MLP neurons of a small language model. Each row is named by its layer, matrix (up: input weights; down: output weights) and neuron, and shows model dimensions 32-223. Each number is 128 + 24 x the weight over its row's rms, rounded and kept within 0 to 255. Numbers have three digits each.
After each neuron's rows, "fires on" lists the tokens most often at its 100 highest values on Wikipedia text that the model never trained on.

L3.up1345:145066101172128123123105147094114139119127085140115094137138100118123110115165139129139158106091126133114111141153132179131091099129120130119132151136117080107088118160113160087128135101134141123145115121148149134106138135165110134128160145084122103092129118107102105085172142162142095113087137125126133175180082109114116147158119117139127139100133144119100110127155121158156130081138106101181104137126177105117122115127137126131086093115192144080119117120137095128136094122141148159100124125149134136111138118135106102184091137121116181125105116133109192119093145144111146127
L3.down1345:121129137113129147098120114131129152178156135075148151109168130130157117098143132121176135117117124132136129118145102149138144112130126137123138111094146150063139128111126097100084173122174154128106129149128111146129130144132129139130106121139160174128080081125149099169114140137149095129122100134087147118097118070181052118095177134132140079131159134129127100123097138121100142104127119152129114134120159131120131138144105101136113126089141166137116139127141138121132147126147134136130095136149134186083151099133111140104109115143114097145133111114145151147131141116144117164
fires on: "to ", "and ", "- ", "–"

L3.up958:121120119120100099143137167123112133112130109083095100143139127110118120157149140103087114159089130160131093127137146141138128133126084124122128125111120131121139142164112123090131115129130112125158119092130127141122156157167118062147080151086112140167140082123104118133132150132110122114108160091156143151148168131109129148131130120095152132092104080142099122163139101125158122109148112134134097134095101084168120111128107097140112157117154125133125126116117137076169145134134161123132117140109105132128143106130143129121077155103142122150143141144141176113131065151109145154
L3.down958:134128149147127191172144127094143126162133113145141133125104145121101109120117119145127160183150129092141134132132090127137145105130104110104082087116147133144166169168142129133108124101151089124160152148111133112141144114137087176121178139128122107121123184111127141162136079106093168138168135111146142116136091154128182100116136164147122107124105161135150135114132150101110098171135105100112184120110139169127116129087163156117153132117158134110109101098115146141144137089141116120135121078128181118098133142112184134142153147106170164144109144121116138135104155118192094107
fires on: ", ", ".", "and "

L3.up1332:103133101077130147125095141128151116093129118152161096149109109122122120134174187149106141116103084149175087109107123118138110120157115104140129139077161089149132126101118154137111095135162138131136126114117118112080120144178163117103114096089114147156125112117101107100149125158118123123116130128178102139150108120103159115139191142128094104123133127102115132114090160107167111109141122100181096178094131121125147189131109144081119172093165106133113137119094136123089147140161169086121098114174149127115153136112140169135088137117123134121121138153190161080111136155087148138
L3.down1332:118142118126115105107110126139126117168159099085148132131163114114129096183126124092132148091086059130145121193128117121115124137159147143085157163184156139114160147120165163099196101119155150137147094138096109122140142105049136117125152115144144093148133101095143139121115107135130140148099109158112116141118112140135083138131109097125112127160150136132123217096113164135108139151089124154130137138121120110137130109112165136097095140090131104147155158114153122122132094149112110135159146134124062133120134060133144131125095127128149122111135104105132178096114095128121126147
fires on: "as ", "= ", "- ", "| ", "\n\n", ": "

L3.up497:123114142119130172097121111122104148096097128094123103138122134143160080118128150080121118096127068176123157129138128163157104125145144158141104107125161106115099158112108134128088122133127144135100147165153102095099125147117101141094100087131139099129090124116069112143155109145135080131133109108145076150146153136088161152111145120127070106188108088111147087123125131126107139128117125120102153142109118138130128127104106119133112142114103161170102082132132155154116169128198103120121142091106113110149100136129122133147127104135151134146163116118109143137136128133089154139
L3.down497:126122129101169144088169110119121148103162150128128106116108104086104148133099154165158138137114094108129120109150137100146119113133103123139128135106114067140129099142154189120122128143164130107120168084092137140151162088120166129197172077099141118174140109105132150116126132184102144080118097106128144134130135142137123116155106106126141138122114151117092175092137088107152128172163152118151137125176094107147099113107161139093154130082129126129148159115106107097168112147089176156121135141116116141129112111158151145114097136120100152108157105086157135099159143125101141134
fires on: "in ", "on ", "of ", "(", "along ", "from "

L3.up676:139142134154110150111071159073152117131102101134134127157156127077132122151137150118136161108122116163143127106143085139099130070146131071113105103188145136136120144156143166122175127108107159148101110147161100112090108141136095099158124138126159100098155138127157128110154135148148081090116118103138128128139129122167125104108154077136132160122095144135112126098148128150124151104097136168148109105138108145127103117045128121126100154080127095141116117108177090074135182124136111121153130137134121100159135126134167122143094081156182161129192094129094118155138162132162157101
L3.down676:099119134150115141138130120138114176135144106086123149100113122148091147154123173110149093089138140185114110107169140112092082090071138118132118123097157095159117114107117128086134146098123114095154156121084125103114144117161135146143181113139127133152117144107106116118098124183108122118104151095169104141153129113067157148132115152042126121154158117139138128157126137130125118131173067122110132096072112088076110138118080137151101127156107107099145117146102134128124107127088157129150107133103142107123137134148118148115115113118131168141127157169119147092106146168199097110
fires on: "in ", "would ", "January ", "October ", "February ", "to "

L3.up434:086117174136096118091106122085154081098148141106142131154122172170122128096125119103106135116138096132100114121156134157153117049119120129123139139136125119135154125110135122123133131119136108152161119097129124126153078140142126102165145137133092143149144090120125152117110107143109136142136114142156133113160129141145142141125094127112105129135109143125164134132137173108138159068126112124159081168141148124096152090154178170128142115133121113139154131115152176158152087202122094113104126142113122122090107146114136070138150141076108151097129123072145151105147063133138177118
L3.down434:150103120106143131121133163115155090130116111150177089177133104122091134071137143147157157112139159147138092106148163143114118128141139165116129087139180099159095128104160129134100140155164152148127156113130134113101139143128119133137113113148167162156080142154140169107112124135103103089134116117148078127134100180139154137109122119118152158109114102139144130131121112080102107119092165135121087118145134150096131089120135057140084087149133145077133119118128129148111146145104129139083125123121135122187138155087086164113139184137173129122123120106115170141161146126153117147
fires on: ", ", "====", "==", "(", "===", "back"

L3.up535:156107149154132139177140138106094118106157090114096064138118133116117106102168135142096107129101126147125145078107123130158094116178121086113169161105125176107136143165117175104145103120134133192115122124092089107119172140175101107138102148103150121113119131092131134126159123138115099173125138092143131095121114141142165140113157134173106136130108129114110126117123117116146142128137101125118087123102137122136156114134092182121107171093193099108088139118156131105135162126148138125155083135148115110085106097170140100140112146116091146122173122128140129115146110138114135118
L3.down535:091181169105122173131104103159111108122098116139115132139099128126127122146078148134160159148165140127117157106123072193153154168110110190138128093144096113107163113116128112129094189120127120124150115135152166146113119121107149132129139143122123133124162092146162152131125086160139137151125141117167111118097113143115126131138128171145137131090104116137142142186109115125120148157125122119132166141114132131137095168123173143118122136130144147153134102165078152166163083144123119126114106147115129115122187166138124149124133146167127098079128139127140105147142142129160089142
fires on: ", "

L3.up1399:142083143130135156106113128138104105100151128130079125129122095103134160166150134133126141123157118117107135111096147132146187128145107129157132099109163124115122126106138129102137177156140122167162148120162110089132134141143128085101114142109112099127151133125172104172114099141132133094131148107149132151127162131143106142155123105112132150143125113166155134126148129102124093105101097122144121132132112113114159126124130127135136100127124141074137099122120112137128158115173113157109148089115139143114172114134115095134113105113125141111174115108159129067165113126152142116
L3.down1399:088141134180122117094137174100136137112116128055143106123149089114130126121173143122140131154134139110141153152157082119084159129174063112171128108124156161106160118090112105162109109134129121131132159131129117167094133121167132094167166096149130171139104141122126124160146109175119157064162177102109103120119075113123122108062131121148159179144092144131126110117111144135096092110142093130123142104117128134107098090144146139152089110164129133134113156113123108143041102114090156123152149150130116161143099103141168159150090158117190118117123177175095123154149118135145112122
fires on: "to ", "would ", "ally ", "not ", "in "

L3.up1105:117101088118135125112106169121114123114118146149118120143087098165134080144153104128132149073117101125131138114114116136149101124110154106121104152117182147076111156137191122138110077124175082145094090145117131110133096124109141131125147127122107115162079144115096124128163078143096121112118177087144145116170143171117130156122114124127122104129102100131095123123126127116164129132107135147136151137082123118158144170102134153136104127144143073125143103150143132151106107153134142144131142095132090110126128158135154148126074102114115092161135080103135143102134171150173063130
L3.down1105:137130118141103097132127127117145106106140143132124132144110132138139114134151130154148150113102113126148124141131136141115130108125132119131135135136133123128141131131135119115134125126144136130118119114131121145123166000110105121120121134117119130132118146114126136125134112074157154123119128127183107145145152125130145107142132116146133122127139154123098138118121152130110161139149128131109127168120122159136136130118138152105132156131140122130168144111126129106130101101137142132141127110143135143112122091141108141151142139106139130171151117132131149104121111133091126126
fires on: "as ", "called ", "name ", "named ", ": "

L3.up702:112122069073118090108127144090112156119093139151136126121118135116142094141156105142154117093087128101113112190161131139119147119150106112162084164119112081115128121127094111071122142107099116087132132112116131124119135138173126092105108108146120131109118141108143083140150129139179115119061133162147150177128160131078136140146124096145090098173125136107103135115136133140087105099159157128121133118112146115125126124126106125142095075125118156152128119129148151089106171082154157099140142117089102132136146113089127146192135131147130110142120121130159145136117133154123191158
L3.down702:094111161140126133138134100149131152109133132135129179148127098131170134105147104143136151117130112156145135103171124135136159103090144124115109120118093127120122135144157092152114104165158109140146123119168139091096112129147081153121168128119128126074147089127145159078124120107193146099138111115154150121106129119169122125146107135150112166140116085157157161150156118121122157098119132131178135103119105118114133099219104075159118097100138143138114115083157106159109160124157080127121156132139129171102127130165170097158126113151181112138134141134109102146117122148136118117
fires on: "to ", "(", "and ", "–", "9 ", "people "

L3.up655:161118109115127123115124191134116127125163099126078146169100153118151116178155116142111146127137138143117140136128169139102117112088126123115149087133136122101134147115101116134155078119126119195146110143133083125109151145118123105175127152084117125128137086122142106089118142144126135126098145128128096129116071152172085140138126113154118109162146127112092115122155135129105161120147113144122089106084157147127147080125103095113055129095130147103160136165157117092131139110158185131125139158102127111104167102126171106145096113128103110120157173154146178125126160138154123131
L3.down655:107144165162159131132118163087155195107100137123086104124105141101115132117115112077130093115155133145143134126179158128140117123102092158098124115135135156165106140130115142104091095118105156126136132132129113112114122088136161145124142115155091154158129105163139104110148107153147181169169141111156091142106140123136162126101092164117134124170098161133144133085124125109130159132072119142136125165122097148140093153135121154115130104141185131123173157129136136133090129125133150157133124124114122144168140131140160143143143105108163080163150136118097131113157138165136100117
fires on: "not ", "can ", "to ", "would ", "could "

L3.up1450:109125098159135077129110128116101133099132121141142123144157109116172162132108165084102107086074073147117139141164107153118075097145152113111129111158151103104124150154114125098111129173120124131168140110127117107107094138131143108098084111099149131119100100098149114096148132166125157126123121160167145143181109102134139137134163113101115168154105126156096146103139136094143163089141098110143104144092113125126157155122135112126144168159131148175143106122092132112149115151131163094132153086104117170069129127101109130140079126123099103127109120119147146076120130203101154169
L3.down1450:097114165107087191137144105130138148105118137113121116150123128147146109099142109091130092127085077137129144135134134169124154096150141115124141137153126169083124115130167123126144127126132116106129140112089122124108166111083111097146153149098152134202129103122114152159151083190102130185106141141135118101130101132115126146149125132146124121152151124091151153146141091125150147136111131108139164145114180144130127102110136115142128137121110111113109151121079118142115088123160136153146104171111108112156123151104183136115123143118135128137121141161101132160117142074135136158
fires on: "and ", "| ", "(", ", ", "but ", "as "

L3.up941:156120098128164141113096156130129101111112163121143124170137113149161094119135117161112170077178137129120150133135126167144114138153145107151115077064128110117114146162128128135150119139164143150114132142152116117101115135077128141132123121142141152102120138141159149170133093177124106138115114144143139123157152122155174119119124121130129125151128102103128100136146095136125115142103094144118131089139083108108140193111166101141099161108087169101124096168134140132146145122177107150144160110122053111091128121146140084083121093135119119130139068116107121122128137136152177127
L3.down941:106148131136135106134151097141137105107142150133170095124116139148109116149119155122161108140095112106148126125114091105136133121076110124135128141091144142161127127127135153104165083188134088130175106122125122120091154000107119172179138128095105150194090119080133114121132115116115159148130118136166151119127143124124113080129119137138165156128120106108137157130101160104122091164136131166110156169114104113123123130146122150149129119119097109143118163134122142097158127155116129134156138139166118132109104122123146164135130148140139129124147130114148152089152148137141113093
fires on: "of ", "the ", "in ", "area ", "for "

L3.up737:177092129123135129131128123094139132100073106159123108113120123101148138083131123145161152089132118130117115127145121141114125080098122079114147130156098091124144112142135139106122136128149171113153156131126162141142097130146083152114109141125166119137111145084117171127106092137162092104129104126149129153142117106137150148138082136106109161135112152137091125117130097104168174117111090077200115159104140110101119134121079106101107121140161095123108113124075139119098159156162148105158117145145124132122115170164069147175101090116153168115123090157189174096128154092166113104
L3.down737:108096120155086138109160138121093120115126110125111113166138113145133156141110123138140149078127082161121102129124146120123146127142134111118095132130112139142139159144160127129108091129114134143105098121090103133109141160139149168106089101119122135124100097133147109173119139133114136129083151137131140081077109135125104140122161119108131115108182094139137120116125123125145141110137123133145183145182124098175123121156150132139140095131157123160154131125090095110141124127121141092109091128151120161146125136153133129103130101158142125127118138095142162144084132140102145166
fires on: "to ", "the ", "and ", "same ", "} "

L3.up1230:129135093134119127151157149127082101097089115124082150118136131153128090103140139075138156167107142121094168154133124135114117108124154101145121121139148121086133147177138114139128107126192087099110136116135156121096101139094148146174129119133159119077110164097138130163163102138119144106097122086151114125119174154162135133064140107152145141136132146097117138142141149072116137116124095163162108109138136134096135157128120135138101136124134109141099105195123115159131125144122127138106115132122083135137114119142154083116117114121129106158125138118126125111190119127141131115
L3.down1230:129106114131107120150112137131127130163151119108098146177120139139131136132137130121148133128135148138122107134145133139150099121125130132128138158143134122114120119128104107109123121125155115133119120121153114143140111000110153119103129121147128104138113137130122131148129086012112122106143125133141102144089137137134143119112124137127145112139130129136128140145133154105119111121141143140133110133125144130144151136148162124146124133181125125138125102163133103131181096126113141154138129122146134129063149131117177133151104121169140132185131122144145135141142120131134142121
fires on: "of ", "11", "10", "all ", "both ", "in "